{"optimizer": "muon_variant", "learning_rate": 0.0101, "batch_tokens": 32768}
MLP neurons of a small language model. Each row is named by its layer, matrix (down: output weights) and neuron, and shows model dimensions 112-207. Each number is 500 + 25 x the weight over its row's rms, rounded and kept within 0 to 999. Numbers have three digits each.
After each neuron's rows, "fires before" lists the tokens most often just after its 100 highest values on Wikipedia text that the model never trained on.

L14.down32:520543507518508479496471501497485528505466499541545490486493555549486508497508457489525450516467480470532553491453480502499521510480473484513533495507521516459487500515484497526500487514466495535527520500512510475493446529476518533508483502479498521530489478459491473540485477477489462519
fires before: " ", "2", "1"

L11.down709:506518477474473549538490481505479528519502520496502478502525473576502510540489530520492474467554505460553515504500478519479482514444478505523499537487479488510466502507504494537499514505537506537552513474491471470474472451507482517482529551491470502489455511510502516473541521512508482513
fires before: ",", ".", " in", " and", ".\n\n", "\n"

L9.down609:545450510509496538528471493508514490535508481508470481502497479531517471478488502478491497477490510515486506514441478513500499512496517473511475480533483529505499495490505470457511511528510500542523495489494507554532465529484524492539522484530495531504478517477480510511452501513521506488
fires before: "0", "1", "2", "9"

L5.down259:484465477508507480530542529497498477516505491505487509510484488524487546518497522515507474516533504523541549534494508508502497500489480504525499449438498492517472480532454505525509472507509538501527493464518483475509473537512481560517497505455489523476478520492468494521537528542497516448
fires before: " |", " |\n", " or", " for"

L5.down281:471524483490489490518514509509493501482533504481501492482487455465557429518523523474468446469478563468514486505508495472512477464480529543493498494498509535497509511554520524509508500503487484493476484465495484520483428533514492523506514497539469509489497529489460503539545488511503532484
fires before: " |", "9", "8", "7", "4", "."

L5.down749:526511491498519488495547518482500494452527521441462447485512469423559522496516475523503502517475483489511518500534496476527496491519455472501488480489493485513498478480480499489555524533506470492478502520477497535562517498463487503520502500518495495506500498448470498455471511495506435523
fires before: " |", "-", " in", " was", "i", "a"

L9.down581:498462482526535497520533496524531528519514464522485473489535526478504481503518534526501463504471453488500502522498484502509491471453501492508470466467494532532461490498507544498544487470517481455528469474514493463517446495510474519511507508506553482508510469512515461479494477535525475524
fires before: "%", " |", " |\n", "ro", "9"

L16.down237:510501490436515511499476460519478525509508494471532522519474442574494506506500510536494489529502481489484494478541492502492496509495458455473428505492488491494511510509491485485515496502489525516506455501520530503506552512488470533534521491490528473461524455529505473515512467515479509492
fires before: " the", ",", " his", " he"

L3.down430:479533562548499518545519479491492468509518525494506495504532511516504455481506517453464493504456539502500471512535483501494523541501522514488475494501500521459513493498529506512511506507509459525507531527512472483502490533511491486494534506473457515458515491464486494481528493537481475531
fires before: "1", "2", "3", "5", " |", "0"

L12.down99:526487506540514526523572468526500525497484485456463527449506503505495499517553507500511534492501518517484520489482486512477508491517488517514495514523494441503481484508462465518520544496502450499461490477458482509533493484485528518479559507502453467514494535509493499518471485499455514566
fires before: " ", ",", " the", "2", "ording", "1"

L5.down320:515516490496459534456467531488462534493520521479497504473458476469485501519440477496475496497536519526537518483548560510535469527506486450487499488524525508494498530544409486482521489465509514455507525522468481491515474562538484473497506467514523507500477496503528507519492509495507497498
fires before: " ", " (", "==\n", "ed", "ist", "al"

L3.down485:465495484511530480535520531489487537486536504505522526473473502510522447510488505481465466477475540456532525478515507493498471476488526524522483480475485534516513513515509520504484537558453463490518500494479498509509486560544512516473553498518451486511501544500489490524515496522484535446
fires before: ".", "0", ")", " |", "3", "8"

L14.down712:544479523488512489488515472529494488528509490518497479505484491413457501497532536485464489424476479501474512503520490489542485513482530493555525486453475497515544485487482503519493511492459527502535503506484485520508492521540529523527468522502494511460442523445508467494454489471438512504
fires before: " |", "2", "1", " ", "0", "4"

L4.down53:514477472497478540487515494512449494454478465489501478458500512476524525498518492533516506491505487499512457519490462512569515500467560497488507497509513485523493519560512487478494510510495495563483487479517539525479491528509563500530489516546528464496484498489478457490547495474468469505
fires before: "ese", "nd", "ico", "m", "n"

L9.down292:496502476495529511485503475478468477499491513440494502488531466504552502491562480494460491478526529506521489530529454480514545488512548499481492524489468530496484473507488496541472519517469527483491511512530475492471513511497490490509526510533451480515558477501527506498490468540454491546
fires before: "0", "2", "9", "5", "8", "4"

L11.down719:506534491503567509504479492544452493443508493527502518535520514504487490517511547501466548552505483491506503527519485540502502482525479452484507512556498500477541506484494484514517492524510487471432490487489489490513528486488514488496485457514480466475450510483483484443490500546460475449
fires before: "2", ",", " ", "0", "1", "9"

L16.down331:477487515489492446473514523449520478473502532517521535511509532474487487530512517507484532490473497509497564441474471465508517495496502508529472485469502502535501540476519495524500513517501502492475485481485522497531519495475492537479534527477459471448517497495482502507495480467539532517
fires before: "2", "1", "0", "5", "6", "8"

L3.down593:503487513496483515488472499518534540469484506511487498484502466446506509517522511564489487480458494529534502529496521509499534529496541512498505452519493477520461471481555513484483480471529461437486499525516522480527500470478487536531487477489465454492507512509493493485457516486491458519
fires before: "===", "|", "==", "up", "="

L16.down393:529514565471525489474471506512482456530522470486498471462488498490520485519494542502496474547530486497489508481480531526546552493528462501511517489492503521454554503492464513513530516506535425503501507521488511547553525487544489507443500481492555495494487512534503512519480479476494505476
fires before: "9", "1", "8", "0"

L12.down751:512496503519519507530541458459558519495516533492479504509482524512497513565503463517510516528559478502485524505507519480464460502468490479528504511519470418511502502535500500524508498514509478449489483437494471451464478502474534505487503505496541541516498514535466465475528479476497510506
fires before: " ", "0", " of", "ph", "land", "im"

L4.down240:461496536459459511519502536520501474469492519472436508540501479455511485533505482437510532512469490481493475499518499497502487505493503479525520498503495518504500462467512453586526514474516504509459478532516481463517476485540501501489514517466481448474505497503488553507506497508489509478
fires before: " ", " G", " L", " P"

L14.down42:514480471527559510533541504479521472494481470543501486488500459530517502500499524467474559480522514501514523502493560498480505504471525509511441482513481476501499480444467456513516495516491489484495497480498435508534531487525550470534478476556477520496421529453538504496511503521496527533
fires before: " ", " |", "0", "4", ".", "3"

L16.down722:457446515456504510528556509533453520440477542513517462472514539578477489534501505489509530490486486518478488452476523545494562536493479482491492474542489526479504494438533489472517473549510504464497521489501517504464495520497491490548518497511494484506458524505507481506525497511497465497
fires before: " ", " that", " of", " \""

L16.down590:513538509499514478501500504506519533515517513462501505538514472549447470496480500508528520492490523475463494495491498518503491487520500476504495511514482479505511484508476511489552497457484521514485478469523504484468494540453537551541514490503526509496496507561530445513489492506499480493
fires before: "ed", " the", "s", "ing"

L16.down315:514487528503490486531528422527513488542508444501494502484485484544508533514522492527502480493499490510534487492510489542486480493512536532500467520470507453525494488527511498498486478462530533501488517528437461493490498481491526510504539511498510491551484462440488506507465535532500468502
fires before: "|", "-", "N", "P"

L16.down252:498450531501543504466507490494508471500532491530473461479522467432491507518486527489511494482483503478506500522479524495549529481521518496510533456514447500523499466493510533529487486508500543487451487519508527484531501502471488473504501502520497458489516499524520525532521528507502482496
fires before: "u", "i", "a", "ag", "ah", " Japan"

L5.down69:473498481489509503480553507499529508514472501495508502513519515457517524504476453516508519445458503516490510500506495477510477474461497485533506531538534455551498480535515503540456509505492479509455522522466518557529527522449534494474479526509509475559511469489428513493524524461509514468
fires before: "1", "2", " •", " ", "5", "3"

L5.down479:493478559535482502535540482497506480514529522504508501477499511564540482506513531472505442502451562460516472543482476533507516515447544507507532534514499523494518508530511525507500483501504507532535571511427466472509505492486486496504535498473481486451499499490504480482513496507492484473
fires before: "|", "-", "The"

L4.down233:500461510519471457535514510531507483528495513497517509507503484501511548448479491465517484501487494502527499467548495499501473528474526499480491489507472511484508512461488492479469506466481481436473508506520487494513473496516495480526481484494466489519476474488511496482492537512518473483
fires before: "-", "="

L14.down488:523529509497475498500519528527483526509515435489490482515516498530505502495500521516492497491518499494492465479516542483470506521483482458486451465468499470503489520441475504506473502487481509522507536503485509462478489529549500487483476521469488482523530488488509503459519550486483481472
fires before: "\n", " and", " (", ",", " |", "."

L16.down659:494540492506547481510487484457518492488468486467480506514513490554472484515472505537506483440467505485535477525452488498471483470506506487537535503483504491497509537493487517495464511506483476477495460547522515508466449462486537464574528488507509473556498508505487489471517529535493497504
fires before: ",", " States", "a", " |", "."

L16.down340:495493522503484490528516498516483540505456533524510582487496505548473482523482497521512481499526507519513490508547513529544545513500506476484538491461497495496464488550489476457481490494462501499469512562483455465505474495517505499520506482510475517496503483487519555482481478526469481457
fires before: "|", " |\n", " ", "|---|---|---|---", " |", "\n"

L4.down372:509508495539536516525464471491491487525493489483468464481510510467492532516533497499474471508502524470494459509460503492507509473470521424484505520483530508469511510518484459502512467479493475518481497477528565484518513512512493487457493505528473466481477549476499499518535484519518473533
fires before: "ade", "or", "ious", "g", "in", "ital"

L16.down141:499554491479516499488472510473524513503507536517484533514504477502468505537500472460455502516454509526454486542509469509495525469490540505484445460451505478522497492512515517540505477500498524488482480506474485510511504501477491527547508513482460485432457510503459499555518527491511517515
fires before: "6", "9", "5", "3", "4", "7"

L14.down611:530462459468467504478528540477516515481496460501501496495498509518471499489500497512513457485468519503511458474505498491509490457495455496471514530496472497496495512525519518515478440448524499522476475521501450574525520484457529481491516523450516491552517524505520526479449525534496454519
fires before: " by", " to", " in", " as", "ointed"

L4.down241:512458524509477524540518507493501501527512493512505480556496469521496489457509531497515519472480475482485480541489503491499511505483479511522489525427521525465520467534503484512528473480513521484470516505503524458500535514501477506489529480514504492480485492466520522503546490494512543519
fires before: " ", " H", " −"

L14.down461:493522472498535453504474479518515460520526541449519481557472526516506514499473489505502526546506527495492480504480465562512502514488475487499496449499496540479496479487487481479543481495531515553554512501522484433507532485537483522503508484463477516493517484473474492527486513466476482488
fires before: " of", "ph", " was"

L11.down560:445505548483529492525535541520460534541516476447506517511505505445497481497498544490468492499486537520524512506515470494515509499464533542489475473504427503472483488520468534542505518474490473511551514469532466505508435510530511520499525517513475533486498541496555496510488528521500518488
fires before: " |", "1", "0", "2"

L16.down744:549453480486492530486540481509507509480521544479492536492483514483489500511514470482464548452453485540518498527467477443487507464488518496481525570486487505495528517492452489496475527517504505561520510490492502482483547515495466514470506484490482501491481445481509526509508477515562502500
fires before: "9", "8", " ", "–", "7", "5"

L2.down231:443504490481485494503492512471505473506500517501497487547468454427538540520462480473502489521495505499468499515530486500493522471522516443491489507471523522499454502506507536496534472484500519467477482489528489504456549535503501516560492514467521504523489502508493488502486491516481526502
fires before: " ", " −", "-"

L2.down223:506499508544514461518520474529466512518532502484549529522520475498499427484513497448511514555488535470513447522497488437509474550475528499515487531510491473517493496483493465505525524503482473558498535488513514534482537512494498522471534522517457478474452525526519492507529502481496524499
fires before: " ", " Party", " T", " Total", " S"

L14.down266:484514541471550513522468530491442517477494505493518517468496526487518511503495476467475513528509482471492499515556500499491482486497488473493491507512505521439470543473492506468504522520498503503515522473532481522471491513521527466524481541508517490447495504543466491494520463509516528462
fires before: " that", " \"", " to", ":", " the", "ing"

L2.down671:494517529545499522504511479500514483493511513509475503531521480536489477477526526479477490495452549482503479511546459472494490536520513505467465477513492535493504540476510473504507500508537466537509545533525480478501508539506505495489527487491453519470529488459510497470508518545483462554
fires before: "1", "2", "4", "5", "7", "3"

L3.down390:502486465468509520482488484465553509516488468479471507486483484553517496509509513504512537485461481509464479510436509518517519529477478515483535496504505504484496546497489498585518509535556502493508501478481508502545510511498512499476489508513502474517517495520519512513496476503509474477
fires before: "-", "2", "3", "5"

L14.down639:481469481524545471497528450537477503516475548461483526505508523521503512548506484509478523501515493494514490509470512515458453472456432479504487529505503478511501481515471424484569514519504468531503456486494488462518472458521472493484469483460515506517503497504505488506507463457486501507
fires before: " ", " of"

L3.down237:503496507543489478533492490513470515504509525464491507504507493490477528541488509518547521502450486476509463487449517542509504493524486555504487441499529509552516473452549540437491550510478468490543540497471508531533501448511497515487515448519431526533517505530509502525520498441506476448
fires before: " a", " an", " is", " was", "on", " to"

L12.down151:602515484505526482512510530482488511513489509484512484519551505468487462494487532517472515522518477481466538556525516496508482507544514490502487486484475505501515499527455538549527462499537519449528474508485490508504495481524532500501472551522468465509486529484488512517511528517488524514
fires before: "0", "8", "6", "7", "5", "3"

L8.down54:468495470555498528489505460525439508466490515522504476513510466513527478482502517472464527525501528498499502540519498475530495488486500492472501509500508518438465493536464457518531493489467526459530546488522474498509508526528499498492521505517431528449493489520515486492517500536474537507
fires before: " ", " P", " \"", " Party"

L4.down382:468472482536508508491447493511530476491521540511499491494470493481491511541516530462512462523509539564473482526495520487520496515510453475479498497546524450514483516502442493489537465544497521490473523513513542506517463513521495512513502520452502509492487504480522494514484490529526542488
fires before: " ", " (", "ill"

L9.down82:503484479494481527480523488523509525491502484526477462476510465534483513490534538508465491489516551456509503492474520522509558516474457518505471502507496518481487478482498490525476530532509505529533494518453462527535504474495522492521523510503458536475510505433546518532516486565488453483
fires before: ",", ".", " |", " in", " ("

L14.down724:461460498476485532454527514515521495492535487466481525512498523485527532509503498508477473462538533444567497493463521519495523484487518542456557508535514491466483507486502503497527491513532470506493510541469480544479471514501484485507452495484489489528543509488483510472484492518487463540
fires before: " by", " in", " as", " with"

L16.down110:497500517511510467515512507467529482497525518492514498509511502658474551517474500458458499527466478476487513482490533468505514532494516529476497518531469477478473507540486470470519484501516488514482500506457535552479494519443501462507495509514492471525499479510507502494527497482552514533
fires before: ".", ",", ".\n\n", " in", " to"

L10.down268:522488468451530527487509501522512524531462495507479491496506507528550526483481533439489518522474512529494520590480520470508477493495506488474461515522497492500486511550541554529533509536504546540514521505477489496496509520517497504484529482507508487506508535499492519473537485486493475485
fires before: "0", "2", "8", "6", "5", "7"

L5.down288:509510501500500519441494486440493475468530506503495486508503475488506520510519523495509469492496524504517483525443531516555528473506526514483509531469496493498487518526493506501509525496529459441513476509509488519521538459526509528471517485450479484505469442521515504535491528469486530482
fires before: "=", "P", "S", " |", "ter", "C"

L5.down631:448525479514489469508535489478498475531464470474473453514503471565488506485519532471491482452487524482517514472467511524508535461554536500459493504482446494485533430552486484532489526550504490502560501525516515485499471507505539478510529459463497540505486472514506511476523521508481530491
fires before: "=", "C", "===", "D", "History", "P"

L4.down384:520553503494429460497491529488515534494509500508501559526496472479530496507494504530505471480514535503529498501480473501502518494484493478519514521488495524532485501465497551517537511487471491497523479494483512515483494521480516476513491488494533477540508505475525470512500510505476493489
fires before: "ed", "ro", "way", "ists", "b", "ing"

L6.down167:517504491503496496493583515556456505494549498483518541511514475496553482465552461463473466487464544500492487519488462505480507523534494496517511515513494527489493533503519472472524531549485524489495505508511497506513471506517474475516525471522457511487459482504448496446496532507478555477
fires before: "9", "2", "0", "\n"

L9.down744:500479519554517473502499519517522535497498450511447510484496498542499486507499537466494473500505515487547469468487552524508486466479508525505479489519498509467503476516510519536529505517463470500492516478473481512524476503549525492500507514479502510550509530547533466577494518483492484476
fires before: ".", " |", "0", "1", " January", " ("

L5.down277:508508545544483498501517518512509469527501503481486530537493519467481485456474515505518477517454532491496498503545424495532511540519502546487425499462468534464532513500510485521529493487490502520523526538563503453476526545507509510492507513501474534517477509514517518437476472512486511506
fires before: "2", "1", "3", "ated", " A"

L12.down276:494453489456506513486544490447478505478527483482481513514448552465518504482505495466517526455482512521501486532486475494506538497466466496489486514497509498507493516502506510463498481514506485513512468522455488480464494488492537514491493512454502499507524474507483527479492530513528460544
fires before: " by", " to", " as", " with", " for", " in"

L5.down437:506535528558527472517504479533492485524491503535539504456518520588515487496481498520483481516513530463489485491493497485510471510490518465484492502512554485509481525493517440507539496538496497515532505501471488495482513451472525497434513466471466492489513505548484510478509527516443510511
fires before: "|", "===", "-", "The", "A"

L2.down401:496518509523472501514516527501486515497501504501502506528510504487506451502523489513488473479470520524534487521505495511549500504473526461480464506506482514489526489501535460543533544490524515483516517505535533562489457471469488475538509488480448488461534490493504484503504524513529525537
fires before: "1", "2", "0", "4", "3", "9"

L2.down584:457538477490475517464495462505502493491475495520492535474467519549530463547532509468460516504485510520549525506512526505484529455554437491500509515461525464538517483502526510488542510513497501558542481462460513490521518523510483536466507491509525500506471505543515505541537477486497496509
fires before: "-"

L9.down474:481471509512492562508474468546477502534523500498459482472487471532541485510480551561540465509533494480539505510525497529482496462491547513559500538508447526456447503509509486503505512547490508522527545510491493478524468484507491478515502475490485485498503457461504506520488522517548504511
fires before: "-", "|", "az", "1", "|---|---|---|---", " "

L14.down404:490509467496501508542520513469477474494513505488482495470540495569461518483490500475513466446537522453480508494514526499479499496491483463541484480503496519473506474477468521477474474524536502512520467495518482482510539501503491503490505468502564578523549465515479474518540466498477530521
fires before: ",", "0", " |", "1", "9"

L9.down664:486468524456507536515492474495500503504475476523500516459552515537511475536499495483489479542486541492535563497512502507543465482506526541512478507511511571498516477537493497529517532514491487527472503472497496520514464499510488491528470496494475493436504519536508517480527480509509504488
fires before: "1", "0", "2", "i"

L5.down98:520464503469477536539483469528507508510514492552504489468494496630476479488508511542460455487500521492491499530450475507535508529490501529497502470528482545473499501528529503492484521563491485507479480509486480510522491498508488504557503509514471517503457545488524439497506496500529481479
fires before: " Japan", " |", " (", " in", " —;"

L9.down728:509501497505510469440504513523459527525478501506503442500525534434475504477519518517533502504449517501472489543515496489474507488500449469524510533522497538478529481479498535491514499532528499493521501503565486531465494497532460519532482523518547463533472461510542491506505499491464520496
fires before: " |", ")", "0", ";", "p", "7"

L16.down49:494539533499464507483487486497503489488538512480456516513508544524496465516491481452480480479481529474514485446488474487460532487501492513458483519482510487474499530507508526490457526496554490493519498489448479477477517492444540512497510510499510515538514474519463491528548515501482528503
fires before: "9", "le", "7", "8"

L2.down506:549504487579515481482531452468537512469514491452496511506540448561504493505524530527493485478492487499494480549495475507492496490481496474473500538462511468529523515521503492494487497529489432509515469537485495514485511481493536505501526501471456523474482501524521489495483497488441549473
fires before: "=", "===", "==", "S", "-"

L9.down106:502500464519502525511522511540511556502503530494475545500472453548489487510537552488466480514500495511509457541519507510568469513506442456489473513481451505518529533479529526480475543478537550437478510466534513484483554507487497523483509523491519493475478513509488526537459485458517511510
fires before: ",", " the", " a", " that", " his"

L11.down148:516516530462509522456495493521476478452482512498515526491487509502491458503540478496529458450498510457505502494461513523532522495509486493529546506462531523463495515466513503522512522514481464487542484470503502519467475496486530492497494481515493517500508495486512478529457503534476523454
fires before: ",", ".", " |", " T", " A"

L16.down372:528467513533510515509487436521477488499474533421464480482513473506515504472513489471464550520503524521487514533532462510480458505471530469521499527528497436503494491509493554488527498492471520530492531482510495504551486532521495503478541500479489504510476518545543497485442489450518487504
fires before: " "

L2.down391:505494486494509504533466488536458500524465522492518532536477486529507482541503500495486476543494471464479530478489487534499479487507499512489516478510538473498512533483487467418464495472513497499528509478456531546514487427526511490546520517491504495511504505562505475533486511487542507517
fires before: " ", " a", " an", " the"

L14.down599:530534525485502508492492518488493487506444522476484475474492524617473504527563519459486542527505493485515509488471520453522492470509478507473498529486494498484495489466468483499478489512518516484457498512476493489507486508474496529469514500489489463480525473523543487477501536551546519494
fires before: ",", ".", ".\n\n", " ", " in"

L3.down285:509437489503511562500506492434497515499519500530488473544495450470523496462498528519524511478492481501509521523530479547505521489521489491490486534449526533481482499524483474499538488454532452469486500511515502459478546526505486487504483510492502502507478468478503484527511529469502515533
fires before: " ", "|", " −", " K", " H"

L14.down555:490520499454499512515484485481471470531500528534476507492481500546467509500562475504508498466494493521469486498516518465502468484524477519509517526504453503460466491492512502522483531527503501484495481467492469504563462515485520513481551491477541488493490487480546500475505472489516543521
fires before: "–", "0", "|", ".", "1"

L16.down243:480505555474475509509538469551483499510463493513504500502511536497500507479519467510493478489521504478531532561564460527507463498493485479497490480463498559448500479510487547516509498524481498512490540534527518513493470476500524534492510524513467532507502435490511478508504484502528464501
fires before: " |", " |\n", ":", "m"

L8.down85:439498491490515508513531468511522502530539471530511503498519481481519479509493546500477441501474510491517486482550473495502505477494489534488481498514524552478478507453538486519501500516514441488503528470454481478499456488538457471515488540487516477498495511501532502472531517492473497534
fires before: " |", " |\n", ";", "%", "0", " "

L5.down456:479505528518507519503501473511495484497525532487482506502530479506492475492530521491472473472475517510500499509515463504510492486522527509484476493505465500469483544502496472516512507524502460508500520527543454473497525525505514504496506492475464515461531502465506487500527525541450474566
fires before: "1", "2", "6", "4"

L16.down626:537479525532483480475488464505485483487470453513518503449479503453514525509536498475544494459523506488536482498496513530481480532521497513499456494516485469527501518518472441504492471562513504561513513491500504509485461507506448495484495468504519534553525454524514487526532486487528536487
fires before: " ", "5", "1", "9"

L16.down610:511508472474517510537520488497531530515480532494493493493511520660530510510477504557470457490494494497528508491527458522477502520458546488476495522503504521511466479497465485501488514490474491499471496518473529513504501517489505499530503498478485488525527497497543498474508506468492503502
fires before: "1", " ", "2"

L14.down230:500525520513486480500484519511503527534518478512508540499533493534462497497546484518461478476471521474510490510491461523488450500476537552502468514500470482504444524527450522512529466492489546507531476458470464523512501536460485465479529524553466509495464509545464504505484520450531482486
fires before: "2", "1", "4", "3", "5", "9"

L14.down113:508475523496523492493505480486489530485500525526500505504530528636500482501510476474454478470500496522539504511457483517460523467528494502494448479483460507471494485512481485537512475464505507479503545525487479537552459513504500486506518505472491516495529483468486489468559524512510537494
fires before: "9", "0", "1", "4", "7", "5"

L2.down40:530531519492469504485492450458509527500510489462467492511503481544513495508488545501531479488477506442479468533451512556496514488527491499535508507493474493477500538509469502480475468535505445478507516507530502464514474494471500511513472524459521506503500485479495499516533479466473518497
fires before: "=", ":", "-", " "

L10.down688:501526508491486541528484542514483505493478471477481488449519481505507514542501515492521516470521514513500495544507523522538504560465488489494476472509453511537483495535495482502492514506522492477531519477486457486485506525529516504530505551544468471518508483506508523522518515532488475479
fires before: "\n", " and", " (", " of"

L2.down409:506452519547488487494511485515474510524523505500533484465471504546529484525483522480480465491488510424522469547492433529517523495519545493515509534521527508495534495532516550534506508516554477494536540479469448480471524516485513528463499489487509476451524479471524478526479562504499484477
fires before: "-", "|", " ", "==="

L5.down663:442499505505493522473495534475485514500498499481493506525510488495475486546466560433529500503479506500493475503534479474505495461468532482521528496532533549523540488497485503549524487510506468492506481546529496484512473489527490515494481494462480492473516517475473533513507561535501538467
fires before: " G", " —;", " ", " P", " L", " Q"

L4.down596:525479512522540494506516486496464555512492557514502512476542444477556489481540467500495456452504552498476493508466515467484475501532491510512497480516499513486475532460517516480466504556470506523506494479507493512486465527519526463525513495507500507509504449497484491489452475484491511506
fires before: "0", "9", " |", ".", "2"

L14.down345:508491498560501469508513534496452524478503528525484534515506462604527476502438506470493493512486510488488512483542475527518508454494501506498532481495453450517497521448473475470458504526502527459490464503493509490537527514497521486515518514509529511467513524500525500498508476531503487481
fires before: ",", " the"

L3.down565:485521501469479483474531473482534500530499466503495538505460500375544534466511503519490534515512471514509509534502499456518528500477551496511517488540523514507503530497476528530484524484449522502536485503508479509507492510529488491519488494504499496521516484514482482458466481500459468465
fires before: "1", "2", "5", "4", "8", " "

L3.down454:486524498504487518473502461502521501490502468489480502487466487548489465526520536495462487493477524503551520531464513539485528463533479502492520536485498499558487509501514511537515481548502477559528473508490497481535526520525480509470513500506524533520481517523499511532531483480448524476
fires before: "-"

L14.down185:503515524510526458497545568479502505471521491473488532502524555539496497506529502480515489504479478507478519531474475440466463468526496518502500490508492465517513496489503529502519467473528493494478500501475535488513476556499496486468490484500499483509549466477497504490498496521484456531
fires before: ".", ".\n\n", ",", " in", " to", " and"

L10.down585:498493489514488539495533474539482483495470500487489522500496517596458528494520513510476498487484474477528462502510501493507508482523487483521526531485489439498525462502473511521469483513571497529497467529508500488474487489480534476499515538505542497482469496507517466563515544486493478506
fires before: " to", " in", " by", " as", " from", " with"

L2.down286:520518478488484485475490552506485498513478535532555470461511529435489536513499490504483505457461505526522476511486490524546534476511532552498495532447476471488509466548493466508485499490487502440533495467540496491528527502447520509477495434500454475539544515515467503492518484502473506496
fires before: "===", "=", "==", " |", "-", "|"

L5.down65:522469504491529508504500476514491518494514492488462491455504480551545475492487484501488489491522521467507517472458528515535522493532525462516488539510501528486511489502538501505524525579479506488529522447516524499496477562520536490560525452561482516558453511461569488521484466474474509498
fires before: "9", "0", "ab", "5", "}", "8"

L2.down487:537509512523505514486499488469491492524518492441474521516485459688497501489482537498525479523503523514576462481484522502495494498497486508471524513542529515503511479471518515503520519514512457487555509509476503512485486524512476526470473521484471476479504495535515501508542509509521530487
fires before: "==", "The", "===", "|", "-", "S"